Weights of a small GPT-style language model, trained from scratch on English Wikipedia.
Size: 9 layers, width 256, 4 heads of 64 (2 for keys and values), vocabulary 1099.
Architecture: RMSNorm before each block, rotary positions, tied embeddings.
Training: a variant of Adam for these matrices, 164M tokens, 5496 steps.
MLP neurons of a small language model. Each row is named by its layer, matrix (gate and up: input weights) and neuron, and shows model dimensions 0-191. Each number is 500 + 25 x the weight over its row's rms, rounded and kept within 0 to 999. Numbers have three digits each. A neuron's up and down rows have the sign that makes its largest values positive.
After each neuron's rows, "fires on" lists the tokens most often at its 100 highest values on Wikipedia text that the model never trained on.

L4.gate157:491508508536492510496482513496504483529516522530505517538534475514508496510472453469477496506515460520465521502517496553466504478492502547464488464498502529487502491515512477520520520565495480492476478519527533515520466527479519544474503449494524500514526531495504507485478508469488477463484495548538509527475486508474433436471501488567514492528501485478544506528497504506462438484527526474469488480466471492479512489497518491485491492501482498448502494478438512525525471531471525515490483549508526527549521505487501520482498535518521523478481474560537503448480458491493529481
L4.up157:543564460488533466522520533484498532524462499499519507553442495545511475486488479508469506501486496505500476490505486546528501539450489518476522476508496527482512517502498498474507519502528482460526489454466530503514501464488516517524509460487474521532504477488470470493515483509495487504478508518484571522458513482468505516565536511489483519547452550457501479489502485488502451478448515482509543492499505533492488514479495534466485531511526473508504502475496447503494533489499491517484495485526544533511529495467520523530487477501498492482500493536521440517507464526500512487
fires on: "w", " of", " and", " wh", " from"

L6.gate79:506522486472506501512464509509503494469543506497507513504462499542495493477498500520506471515481522506491512492491455434523500522552494516520499487465468505528479507483540515514509501508510509520521480518491552488482473500490502471494487480547478450493500528453485465525510486497469471464504506555555484493490490501529473513489446511513469493555531534472514485489501536471466505486517495537531550513494490513561502479512481503476545537518477524479488478482506500494490507491512535500466483486463492490514471531518484505554472555503496492471486521485471488530470520488507472472
L6.up79:477507495524460493501511488477493493512535465467484485482505491502516482514517499498506506483509523496455527517475478544490477467482490516530527513471522506495485518471492467526524479502498508474511551505537553462524523497483489591529496446510516495514534488498537503542495512436466504504508490492477504492474516485455455475483546467511466489498544497495541456511476520504508506498466481514487513525452509510512521483451481459495500483491480467463502503503527474548488523468491439475494518531531498510535504513505485535453510495516520508504495490512503553483500523536499525487
fires on: " cl", "w", "j"

L4.gate76:517479500525493468496493486526492483519491531487485541473559492490543493492529505499476535480522505530522509467530463502526531519473494506505483451508486470524517470498513519457490513489523507479526490520508440468483476507529487538505492469484484488528536505507517471532486495461502498529450487475479452517497496477472537499498458471507526497510497487508480465517465492489437501499515474530478528520507524457511487561480489487517551498465509478482491479456488480460518508500441503487504484507475457515479504507496517485490538500469518482492483478515481529498518519512464486442
L4.up76:493490469536492529509467505469489516509496523489492511499494488513491513532459502465520494503525525487522504471518491471493493494485509539437501537495480487504520554468487501524468457532513472529492515484505527510496493500497546529492500498489474510457484462521518513522498525500479476471507506492489483505485533555517506508497497500454497450480505446503468561524485508449450500504492509549532503512516464491516489524478519472511562474509457490492486513508516512543479536481430475456485488517485520490527489505491449472512489500501499507526504515540507536495525522491487496440
fires on: " re", " t", " h", " f", " se"

L6.gate82:501483504480500491519510513583513492430513499533524513490518482507471506496527547453502547485506532461495514532461492482510475498525473471511465509490495521469500484503510527488485487459489481474523541517476470489508489502440493484499505500495497483534484491498484512526513475478523499475500505537454496523472461490508503505497484466490428518476479487474469543460484514546495519454500487544517511516519479509450524516512517501524531505495480525512497491505526469491494539506443501489450453478473486474460453541463495525497565527473508548527461468511495487492584521497485510462
L6.up82:462535497474519478519501520525482495489481466505493530506475486532459550534506522536453509447468492485515516523458468477521480486509467460485493515518465501462469480524516510525485526523540518534534537490494488473441531495519513505490513489460478545496452512511523499523496491528489453461502491503449494493510521503490509505501511545490457521459540487493514498488462512518521504531498481531486516527535477494492529472521461473536496526506490486476518557514491447541505502515474496499481534493523531436537463512479473487520498549491556497532500492469468501509529547565507487496
fires on: " se", "u", "g", "iz", "od"

L4.gate88:490530478477497487481505489502493495523515494518462493526521508547475466470527497529519476497492481473490509514497483518501489456488502484521507499514479522540449512522511508477490502537472462480495471541536435475512485512539466491502567522485495472529488504485422504514525512491503453489434453492526500493521464515520528515496499530529493492492521469524534453509481539484505495594476494465534523530504532510523518531496492497491483516505504527511531471471547457498512498528489515472515505486481504496504551540481523501526490491512460492543542444436507507510479478511516529488
L4.up88:519545508503474502487475491514473501455573430535481529476474520505528504507511488485501492517530483495511523491516492482481514500494460504515480514491472487481481474520433527467467476493501483494492519502476506500532456471495502484476467506510521503514495486508463513508491545492505530526507470506573501494482488485475546516490465540465490518527460469485486489514493512511471485490512506487463505489510477504460527510520507505541506507488467469520510532469484508470446508502511465477514494472492494482516551493527472522443526471500465514471504460508525539504482508486490536482
fires on: "ing", "e", "==", "es", "ies", "ion"

L6.gate118:514487535493484490534528482519502542492471523468498527503493455489558526472506492484485491503504511487431514468432467477514531524496530483503482456484490480480457496496534469557567479481448471509462511522536474500501480511471490488514535503510514489484483527496494499516537520523472478494495472538517477541513496498524504533484522496511482491510484452481495521518568485496507458497501467497488485523474491505517474533488478433488509518513464507514518502512470484483505535457518501469492491518529458487458532512480512492452477505493494497476507514512477505499550488499476498474
L6.up118:526492454494525565554484493480524558526486490509506531529493458487490514481518474496450514508489486526482488449484486534491517505485491475501466473520506428500470513515495494526485502461487525484446445526505498544483458507491537471485510507527498473501485527546489465461517516539492463519527491546455477517483478477497562508474498497515505462554474545502502527511522475528479509554511475479478517517495493552466498494479494470490483509508508486485510524499475486510517496494495462530505521531481503479480517470487510516484506478533477483499521481474502549490517539508486526470
fires on: " ", "on", ".", "d", "|", "ist"

L4.gate228:530558504464494459489503518463451502448468499478490470476512506544503505480510495529494521525466491532514471498498532519508486506496492493482468520538518494488523493451480482466582530516523457514489468458499470488520493515459515526510524482523499494474500455480467445468489513547485484461524490475520524514468499505462525453549498476462463500488522537500522467497499485495501525502469484525474487507475504451515527547509471491481480510529521484512481470488481528519505503512498514495500498500492498489496504495471434509541503499472490494528522478503460531476510470529490490513
L4.up228:490485486540508466482511483514476454514510559520537525506468515491510502519488466517494536441541513457524507514487491530460499531525523484495485513486488480469521518505528438502542470498498492497454468498516489483495489527515491491468497498511515492482448530501513485499495507536495522477509484530517495434474545490473453483516518522499508524491548482496524525497493548527505530469508519498514533527527481544465504535448514447508504527479481487481494488507481562519494514523452470531511532500501514486504487490446482477508439522475514462486488493526458509478508502480481532475
fires on: "0"

L4.gate25:485505491529500491468493509526503507520495522534483478437483502561487493500504507506501510542476517459505477450500484477513520491512485554465509453522532494521477473527498484530462487529511460495485534491513502488495488520479527522512519495515467480538483512481486505570505516487509479532477494528487516495515528569479522494548503497466478517476470472533475467492509477484498459483477500510510496538449481521538463558482504480504511479505503495501475481511508468536531491454502504455534468498507455533512472507551521465536471474527501496521532517483495490492502545496481535518
L4.up25:491534488538520492506500524512501497485495463514489528515480497522528454465507521513484493459503539498500474535523505497523476460487511498522509489508489554509531458485496490483514503498549483489524535527502555490487444498459477499475558486534492494489498544518506441476468496541466515507489510502512491525487496523514516480498468472501525515477462553503507496483571533527504462499515532523482519553539492493535463475537513498501484488506467526501512515512508466541501556529472525525510483519517503528505481484516525470495501475495522471503518496484499518462501429495502499500
fires on: " le", "ru", " re"

L6.gate107:477511536510475485475525497492487532515493490472473503488476526496513503510586482496479519500503544506537499517533458506486514468530503492489489463506532546485492498490518480516555526519466495500527457458538477505489500509499482522514507479493498481500492478509519491503511510473525495497509481498493509430542450485516489467506535507476513541483473488503510504525515469470497469515505510484507532525488544458526469525437492504516520494564469506549525465529446567475487525487479562506520505547505499473489475556482526503509487499505515461499509482446439511530511535483466490518
L6.up107:500453495482498484494508456514510496494505467492480510454522547551527449544511523515487522470483525501487507473548525520472466455530460483488500497518511501456534491496505491553512528461489464494541481461535534502454475479479499499506483511479502497484494512506510527512538513513543537486469517478474509453483499476497471502524548494530492503504531485562473471459529478483521486512509495508489493477438490540534496490504528503473489518493495491491544489506495493491524509492490519465489447503521496493442537493437515500468477511508524490445523453487503522506515496493524522515
fires on: "."

L4.gate315:501472517513489502528449477530472529556448488532484447493509476509517536510439504511517516528482499481510512474508471506451505483503521551472511489465524464493519476513530499486500493502567458507492527465494460458524495504525540482478530508511476515465457504496510490532526483510477483506497566460486509497535515497518494528533514445494503511489454518532484526505509493497509477501496501485535530513532505497546532545483475488483534513491488540490493524511469479515486531533522499485487496510512473493498446493532466469483520520471481513497502535503495531517544519537459541522
L4.up315:469523486490491474497489455523460505506535530477479507468555525532506530509486541457534520533506534512528482517517462491488517498503497523490522506480521529485506490505504467514507479501507450456537524500464525469494481543466521532494537555527475481465499545494528516517472526491537487531482502530497501450499513515486526537481541477503477501485475444435512483536505548543511493454484514494502523491503490489461499531517467498492567503484488493486499535492481491498477517535475517477506503514481506484487460462510504478485506475531548496521496504444467526492516502471454484501
fires on: " re", " ar"

L4.gate225:508466514496472504517478444509498486532513470535518472511523476466448470527481488530530493492491500529557493519527484492515461503468471470500480439474504532512484483495498471521510487528494518525555494488484483470505491481488534480476488451484483475512503468491459515507450508512478484495533514486514495456507496533498525510492532507462522444475476471458479505470480495450513523543456512492488493505538505495518494506491529538506485542489490512521515475483517506519570490476507514478484447551498510501471483494529499497495513487477550498489521543483461529512463521501487510486
L4.up225:524480504487497504505491513482485500473512459505504508477493537469528498510481511484504499521496514474499551494508482476484533515534475442517542496475490487481519438511478516501482489504501504538472530524454496526524480485453480513484472490505487503494490446511442511531509500485567510474500554515528495488495532510469508540506496483496506487486539444530538517475533505504508484484464478497530504509509480433489482504480523498478506502483478471546573501477494531511516439468527530502485495427522510515480546521487463515516534502464521514487517479525474511496474497475492480509
fires on: "==", "″", "===", "e"

L6.gate15:538463533506450515509486500510470485501511492512479463494520440465487471513474507492506509516478514505481561482507501469494537487513519491508528536471507509455498522493526510501513510473513447468494511451503517500483521490490541483539559510517503476439492474481517524522534530533486485464500513522496509502495515483495510539527532485487530502465516472551478508497516472543528480474468495498556521514511490470497446548515505498498529535476463499529544522517464512481520513507532522500498489454461494547470465516490499480470500548464502541541474533522483519508522495505480491528
L6.up15:467473504526479539493497542526482512508521495522462481527473499489524479473489510480465511517481479457482498501476486492446465529475505504469525487499516500522472550504525495525541492477528515496502487464519536567510481496486528486490518462531502456426485473506489522510456537499483502543501531487464533486496500527462525502500514506456550506517536484520490486505466453501515525489467529493494508497519481485501500477510499541505501473493527473488532499510498493501539470501500482497555528462485546557500489470471472497447525552491530494492525549500476547515508494498526469484
fires on: " e", "on", ".", " se", "ol"

L4.gate58:485477507519476459576504522539480525450477530503529485499504535512509526492502508494507534461517466467497472497506531506523533546526493494471471510455492488515492509508580518547527510482511471453501511481480503444519506514543498508473504522472468467520476508520523508524531566509538540516521489487498530517466544454525506522482523474548506495508498491503515512506492515503467493505498520495514510499523475517469492538498535504526546471490511494476525506477518496490497518515448531521455475448483530508521466468506468446482504505511533502483517466479509508449495532522494498489
L4.up58:506472477467532510498477542522470515516512498526540495482487507472465525536527552490479530460536522450531480511510459498518480510517509514461489506469528504519515489453522507512572449495474468481481463509505492483506571511493534511505503526513517530541546514503508516466503503486496473483524503502527461504480483475539513550488532503520504511508460481485460532509538552537520493483463492521490492503490516483464537502494486490508522526456456481506479478490490535512475553486478470518494457494485535460452506475508485474508512483543527532522500497517515518519491509543470542496
fires on: "ed", " st", " m", " sp", " as", " his"

L4.gate210:540486531479436510492508528505478521486473459503447480469536509521500474551530487473474521518480533516506509493519457465514470500464546532499501468541476506480460496477440538474503504452518499484511493530518519479506517531463498541500508515496485523503499504495452546507474515492551502506485513466518484548498496492499513519532499494468550460526500509490517506531503484515502473512502532513502508484501506478521490498493484502456451504494456483539502516503524478498454516510469550508551498514501500529450498474482498580501500466494471540536531483501478490498537432538511542476
L4.up210:502555493495515534482474485533489522535491483462490474517465536501479560499490499478492529535520523493522526515478533490484521470497503496503518479519486525472503530517515511509451569508542513496493563510526522497473490501519524482492555468509476455518510530476514524499498486515542530494493489514555521525529549499553535531502504480502496527490523508488444516515474524506484464555474472496504487534472484499495484520466465528486523498527497504503489500489439492482492502485483519539492499482488466473438489470473535490490482503463505516506493486530447458491559478490516490493
fires on: "ü", " E", "ä", " O", "Ö"

L4.gate299:498526506532514478493452504542482554510481528557496472450505494507503495498491486500546542488472464479498507542501475471500517458528497517514511505470519480482484498507490507506475482538542497463527527501517477454494483487483468462554532487459476527529498514518516518482538486537487518476467540546491522495532477517500482499520485494441496479470496494510473486470526529486502506493481501514551528511455498446480508530493535484523503479486489504481513510457486504486493492480480482483481504507506498497512505544513520535525509517542450538525500523521563483468541545544481544467
L4.up299:491544502470537509470524486484484521498480506524510509550498466546479457499526523521507509497463472510506481486464477518514468463512525475507508522465500497514564458489494497472466513498549505497501490521503538513515495444503539521480511483465540518544512503471450520532481490562492554485472522481500491497491474511480508460442491472468471473480486536486543491487472518529500476471531517505474507483475551542480507518510514496552479513496496505499486513496507510485465544473526498521527511479479486521494528525505539485504501480480467532505510487516525510464516513553480484512
fires on: "our", "ber", " le", "o", " Le"

L6.gate205:566493514517501482522502494534459557507480472508488469535569507493496462545530511543469508490509479454543523499528456502538496474508524513504471491493532458496521511501500538484529474492474480546503527510504531519496510493483521491500521492522474511538535532501453525544485482500550506540565506491451481469503517490469522561523506487459500522492525528499530476458522519523523466495486490507493499499505500548513516500514467491415490469501464470504526487488484474514475518502493492486492509491454511490495468498504527517471526516483581495467485466485478477499500491535526499521
L6.up205:483497468497480496495519469499509489548503496476521499488487489504524504509488482494537454551488507525560477501512533490487528494456502502491520476477419511515503472524531519475509481475478526504507489486533486472491502499518516477492493494517497550491489524494523528499514489513484489546480457506475483489505442485485494472495482485513495513522547528536437436474485473509508563493506476525526494494491481524522496485480460480480486475575556536517502521498514486492499526506505505471508499497470481523509494496490509464508478492493482484509502538542474487497473520546511527465
fires on: " A", " W", " E", " O", " B", " H"

L4.gate179:502515531533497497490463473527493533506511510495515495472488535539485507522530522502516516536535533492538522511534501472471505475484512530474520488479533483517476502496528506550532519497505498487503530497547506501510503485481511514579559537484473514557523485499480494502504506524505504521525477512502482471522473499485529462540553537501516525515473476500483499529504514496555513532502496514512542520460482497512514522560484474489536537532523551489501486486513546489506527456479483518488482552468481520489445498529514481495537501495510509498477467488468456479522497449495520495
L4.up179:481481478479514475529433460524467513497499511560515505514525466467475516482505455528540456492543501493491513490483513518513496476468470449517532477529472506479535505486476516513506552517519481451474484505525490507499501495489516490505491466505505517522508511483488442503538498524525508475509526505468507483465486513497525504492487468527530528523476534486484493489512537501498499486570563475492533514474514527496524455490541495511513506513462541470530523518530516541468515548493463493505501489568481537489501531542457531537549509462504491514502515521516474464464509477477510523
fires on: " re", " f", ";", " un", " ("

L6.gate280:446477474519456522473453511486511501479511492498479484497500529546489485480529518474505528459523498503522502536501490545495522514509487519513503513488512454494472516499513551486474523496530490514456543523554487464510510495494498478513497496525498480527520481477462497495428527554456531517504490538483506512510535497514483522473532464513521487543503513473484489533526506515539479455511452497506509520509492485506516586487516525534521515498491453521501484442490540526506486493486485463497485507515522509501498561530454474465544504493523528556519471514523463498482540481490496541
L6.up280:527491490494501495481535488492527521512521508565478503498455517484523477496531443517503486499481469460497456489530504555532517537504473500483480545467480502496509453448539494507523527481530516525501508507484509495475499528514504469486470477489482455504503524533520496527487464482522534480495481509505510466489512562518472462477472469509479485496509510475558507504495486554506463473488500488497491503480519505486508514503466487500447495514494498511510497477493486540543482561487505495459530489494460476556541522500497478494476524464466486479498473519469514542491499523494488498
fires on: "id", "ed", "I", "3", "–"

L4.gate253:503503467496475499503531531500465486517480484516440496452486455474528454511496468523520481487474458501479500532522494475435492468493508495540492493518482477485490528537462531515465522500518477480528472520496461507496493478464502532509529496522484510526530502466494492481550484540516472509490480482474486537519476495470517499476474543544513493461486522519540525473515518511483490511503508510516481455519498464512500511517497467439498545454532506486545516525495473475530549455454519512524475501493492556471508478504453507528543541501498484529519488527491528512529510517541493501
L4.up253:468463489473525459483501507502505523505477456500484446471497503484465504487484531492514504440524509486491497535509502524490490492506523529538493464489516485489492534505508510461511484481487495505493458548483494504513462541511527530484533535476446456449521559491484552500517489478476539526472512463490486480520496481471533519439502514484540501497515480503531441532501501496505520538503463470495514495498544475486492545489471470488504457530498506511558535519557504510490511533541475497497479502530553512481520475484483455478495509467518425515493505522499508517490512522520482517
fires on: " The", "ear", "at", " |", "og", "on"

L4.gate74:525479505508473486495512508482510493494484528455472497499531531487521494500478520496508449510530491488505500487524456536501503524543489493505498495519474509518504509478528443475536510454517473484501515504497467463454457525501480484522498493497488508519489518513539499480509472510493490507498518480501501484507503444497443491486508535493485436494445512476473523529515528535484491522494513501497530482513491458505506522538482539447470475431482523532494507521528504507479549449464512460510520523568511489465544481522507451553512523464503494491465527472504515491523494511487514513
L4.up74:487543524498462502524507524521516495504512495518497466508529504495512471512518495479475543501520475484488541498533438480480527494527513518511480518530495526454481533513494499487475501507494486497517491522488497483475513485463528512511471460537487487506460525509453464485473521485521507452509500488496506462512488460544482484553506505476457508496526502556508526479558479510507525519496487498476471507496506536465547457450487498498478493506470459534503532463506517493466501527481486487531500471519490526453532488489470518524495528456516515478504530475513549509514470504527531527
fires on: " I", "I"

L4.gate47:537496447517499496482448543509479496508506508516512521508533521495557497520506496457454541480494516519499500503557486476505469491512564525545461517520494516516490527481500483500480523492514494521505512531467464495509496503484507514522460493481506544507478499484483457481476470526510533512531521551544497529544511509501513516516479509500483494518437490531494499545567505509497440503455445482523489502463457529498506542504492496467527499474509531535468530488490460498511481516471492510489480477500516551521509515528504483518517505480471563524455495523511517497555509505491475498
L4.up47:497459480468504430438522492468465509466504512483500514506530497506489471530478539465470526481539499555528477531510511477483452506482553524485502501476518479508515509433504517506507530495498482488463533506520494522526481540496481476481474474520504484455501515520494501514457491518493510501511462492484521525513510550522512493495511501481495465462468502518529500530488460494470453541458483501501508461494542477479498524485531527477479494462481531507510529511471466523508467462504546516456512505505517515517564494534467519510506528532477502545475508531526528507489500440513514440
fires on: " t", "t", "et"

L4.gate103:488516474493490466491476477493498506523479514516472532453543509512520500535503515450465480494555521422513508490490498536523490477487494501504495465503489453492490523527474483511510498517498480496519448468472455500501471487481498484471511509489480484463486512527515524529458468518522504537502523492499499456502459493484514518485505504474497508482503499527493458481532520473514504513469475498482507510518503501540464463469471523540546458509486522477521483512491534470498522488462463486515491529540529505480453507520507467481542528486526482470465528541449470488502537504458518435
L4.up103:491475506516495535475485484510479526499483544535502502470500551490516510501501512498503540485514494499506513479517459525474539487520509479480471485451496451521460499531502470491488491492488439466485523522524490472526497507478469488523467507498454464472540502462501440530485445479520486484499507497498547494511465553476492531542485484506470486504493489467494455486508485519497470494486470522541511511461491489522483480514500523462532535527540525489434471470482516499528519521535463448498498512499464532472501494511503525499477496512453512520469495452483504508476532485515483512
fires on: " c", "v", "c", "qu"

L6.gate158:485470521439486480479512504483482456524504509544452458489491489498479503462447498540530491484508465490532524495494506483486505478483478498491561489487544473486496505516497495499459509510504482476486475501517526524533512505510506515507505491530430488458475524488472478537505572542479465465504568515549500507505499506521508502511524515502502525519487511492492500501486468500471492515521497535491538569506506518501478515515511501461471526551493496486495479513505480518510506532451514500500479470498427525486540497513512438562484484477496484507518481488435504490504491540526500471
L6.up158:531462514458508495532523501532515520468551506502509523502508525450509493509495533446502554471534517453456505480480485489525496484499475447535539514478535534495530555456491504522527509487464513520480508477510512502507472476478489476531507504511546497512532491505519462554511524496458522538488528493498496522470491497478510501454504483504482519462527506500482534443490502508508461479529489517514505556456488496516494498473497496479527527469485468486508532448483495494455513510471484514496485518539512530511540518497573510519500507494503529454494456475466487465472522486501499534
fires on: "S", ".", " on", ":", "ig", "le"

L6.gate12:476453497491461488519506520432481503525489483472530455544455515491485502519467519476476516510438503536547498507491466494514533473540497527488468481487503514466500456486486503505497499511481468482510480463499475510494457519506531495477497509503490475496511498480466517486537504499463474497525493477514539492512505451532461503509503494471501490484519463530522472523504498541447486515469516476513517485461476491538509545494482472484483528513486505553511503524461499528527502472458487508521506472524489508437509482505490507478475525463508472481468520531485518535492461518447471513
L6.up12:535511511512502498491461503465493519549512481484506495524491511468493501491520515452523489528488514519504490513511514466483497524505527509517524510513503510504495503502528541475567461506492516477515500450468543536506484473483493481476493478520480497477474494470528531551478535486488467522515495491496476513516489551506522494448533468536508482527476464525518527521546537553507504512482519505535521472512485516466508521484521438562456452489513524516557483513529471502471500473488542487485510521476516503500492527443530459510484463470486482470483523519468477511514501474460519469
fires on: " ", " it", " It", "0", "\n", "1"

L4.gate203:508464534510492452559485504534541501472469525526462501504510467503517468540521526522500489545506542487514505463499513483483507514515490518479491515503482473525481498530539463501532503542504497520470483507481513480563528486441482525498524547465456457534482475472520525466583533536507462520482501487512492533502471490492519508451569494503517545501530444505518509515514539454482499491474476538520491543501495437528522528523482464518540525509536474528539458495528530491493471477456553461520491491478513457478495498510483467503523486518507494521493491463513482515512529509513530490
L4.up203:508518517507476481525485523511488481483547552523493483531548499526512471465538472498449453509502524515472497517476486465583515507532486514481506516488493514519521497499484500505487525510499513527516522513532535537533467483520518486536495492473476511509508516477528470519465473540500460454451488509495464532464494522484502426501498462539484457531499499475506487514528519487413492547454529515472475497502519498501529508521531476482514513526468515478542494519507481513509460488427488494480467506490524503496471498514454463524504502506470552515467520492529515475542468528464502493
fires on: "ing", " l", " A", " L", "A", "ed"

L6.gate20:494442521473459544525494486542489534510485479532492467487511474481523499507517544485514525460482523466440522489573499519545516501504479478490492510531566464542486471490495532535520534487496454508495481500486495505511521502504528484524512501490490523520496498550477470541507510489490541497479537525514516488512502525509463489439532507461518509509495507509480482482522520502481510493503497510516526537516533521485495532492525503527504514501517492497514486468530503503527528537525497506483464521490482532497520511514473498472483498480529474522454497507437488497445540483467492480
L6.up20:575495523529504461456513515500478531519480498524476510479512504480529481495497529511500485511529508453519471474521514526527486459467464505486489483500526487561543480499478474505482532514467473453499539507495509529519507500516512503469508436466470502503531521515534458520540496452527504547507524446504462499480510501501501519546501493492511511507495495493483452487459458487490485534476527474491581498534504502506467476513515476495522562467474459498511486517504507476494492533481504427497488504476511513476506515518513511518548483491527498502514503489499481501531492518489478495
fires on: " c", "c"

L4.gate137:511488491486465481490509475495487464535504473490482486518480501482509476543483491478552490484506488541461508531511498518503551474506449508446518453489478519539475507479534504552501473534468450534522459496486523457520503517502530504437494512530488493458461466483506489466496492510488544490469549516489472486527474497555475464496486541501549543474510483462520541500497549514508508517477477469530534495476509475495507494495504507498507496485450527508507552511499495505455531491501470521462470515514539528496511559511494464497492494481510526496501508497512547518521506529489470488
L4.up137:519533486505507499468529514456511491492458492489473510466557486475515503428538498466471492491496536442502463521513466508500490483481478515507454516531536523491495529473502488491521499438536511518556452474510465477482522512488498514492492494494499504457519464494495533505499501518512467511464529500499538483506478413510515506555452511506458504500509522484483504506505513562514497491504483495495508489483520481537476490476468540473485487514492463531478474521507533486495482488492530470478500466500496527478463472494483455531492517455495511492489535480517532516509472466481467527
fires on: "on", ",", "ing", "ong", " in", " con"

L4.gate214:483500530452528482488507553501489496475478491508501486529525460458506484487537532458508520462517475500487515527492455522500503474513503505489515519494501498500513505471439521501521536479505515527472504531497533500530503474445518509537474492461489511548466516453480508517480547511465497482476549426517512513543473505485501543462512509500522520472516515470498519497537532480430473479478536494481497529529528480482463566510485487510484495498475461508506486462507473500513496519458481481491510441483495505502525471515466500500510507504465494518495460511515486481536499473550468499
L4.up214:506545483507478488456539499471512509476514478499492501500541492506506458537518520485471500474469499465492500524534483558500499486537494522495513474490473523479529463543537500506471539497533509524490557536533462488493474517507533480484501503528478517509514453484525460449505484514465532480517503461466504497502492511492511546511497489527515498526507476470484528507461507472524519492433499530507509527528543516512527512491487471446513519476510493506496453475545480477508479536457511505518476506452511486463516484509474480518464500421519511514472446474494474511479476504530455473
fires on: "ing", "ed"

L4.gate82:534487518492443446516466525518523462484496483538519458504508467495517502505540513501516538445483510543515469534467492521462465463518510480489461496490507501498494509495543489509520489476478451535486523480514517499523452504510512543488568497482477448453508521465504484479504524503523500463499555509479520509490483504521557495550491527476512474486508516510511513501546521543502499510515503490505484497514492522537482498483508473524514507531458484461497480483522469483500529521447502495507443489497513510484515458462457502517506495479518512521465469511500516500491485479522518482
L4.up82:521481528513527488489478514508510500512474496509528516542470495509503525482499526494505510471464529498542523524539484534564484511503489458513526492545526472507499524541532486485514436487493520542544474477503498493500557489470487492542531502518531495491511507477468497474534510483502476508540489478514500528493520456496509519503495497467471514520517511524486499471513501503556538468476496465490486553516507502488497501499505491478474558541468555498459417483501500519486519514503472522506488507471507487498482524514495453546521476482495506476472495466452485506465568487477484497
fires on: "ing", "ate", " v", "en"

L6.gate241:491455489474486482489526483529498526429467505489482531541490500447486491522500497512482502494497455529486523449514509498512516513492501520544526540495502480535515517479547500521478516509519480479496454528481517497525452478537509464504556517523492459503450498529554505502526519491500522467492493487526495539510534457523506513460494486540519528502530509503443479514503493490462506509514471496527527463499480474488519492495508487521527509524500515500548488499490525503458525511471543482456511533525515480511518541474526460520516525487500532489529455489539471488525519448500514496
L6.up241:536481536463475530521530453505481521460488481492535494532510475469456542461496502498515474504475493514506458502485476551497515485548488508498487491509467527541507484449540529552548545460462505471519459440495497461509503492524475522506510488460444503473518501461510508500511534477513504534488510503486518464496510443531486475521488502505547497503521480505468506502469504485514479490493496493499501506529457498503509516481539503571482540461520520465547500494486466468471512486506507465523490501486506475498519539516515488501529479479532499524556542503503497494501515491507484495
fires on: " g", " st", " m", " d", " sp", " f"

L4.gate249:512512508447485500509504510522495527507474485466507476516470517488503494554553480480505521498521493505461528513482509475501461467483466463519452525456445547511500513496486525532510512521477493527527488413499494532518491474496520473548468505518479442470502473491444492499452469488519537490504504520510558467470503500509527538503495524506532524487505468475505524534473464538521476530500489477472514509460548489531458470479515479513476506515450501471505509500452483494449493461498511473532474492541478516515523474478538518503545483473501482482490480497510482538498506514497510501
L4.up249:496512504528495483488518474490524499523460483499456516499515553465567487551528482553462514487514531480490517512536511533467517481452524509513510554448536478518564518522495459502542501472499480576495477513493497532474480471483504516517516507498537496505510490499497554520506490502521516530494474485511528498451549486512497543542508504509499519512527512475444474492508506477502461480463467465486491487531507510469481555457513527445509525493466529490501521504467470480506559482470507473536497516478519493509509500518481488526492489515472481485474469509468497515472483445527493535
fires on: "."

L4.gate113:523481528526469542514447507488526528518492479503483496511513481529476473501533490529504514535496504526493486463500504494517487514521521484498525486525503501510444482496479505501504490536499469509531526503459517501502486487454510470507537492515439493512509443500466477529475499539473509488499492485509551509503485500483541468557471495507468508539484483435437481495500454462475483509516495513471498516463543485482509531496480519458503524538502481511509497542535513527503493464487461446492492529477475555504471493534483502552530453514488555474529516491466489503457479522509528507
L4.up113:512503496538468505487523467489523530488518501491492497455516489529518511487447482518486501492527485546466542473508483486526503467534503518501523510476504519490467467496504493514508492477484490531507524517432527508524497438503490491484520533482512486503488492502515477493522523525498499510504543476525500464530541500518458518534495489488524471499545514499497527456568461498509456529484482519521485491477493528504467490476485497512468518510459480482501487519453505540479500510521541461524535476544529489495535469530459516481532496461488494482509521460470513494477535519522539520
fires on: "om", " m", ".", " com", "M", "S"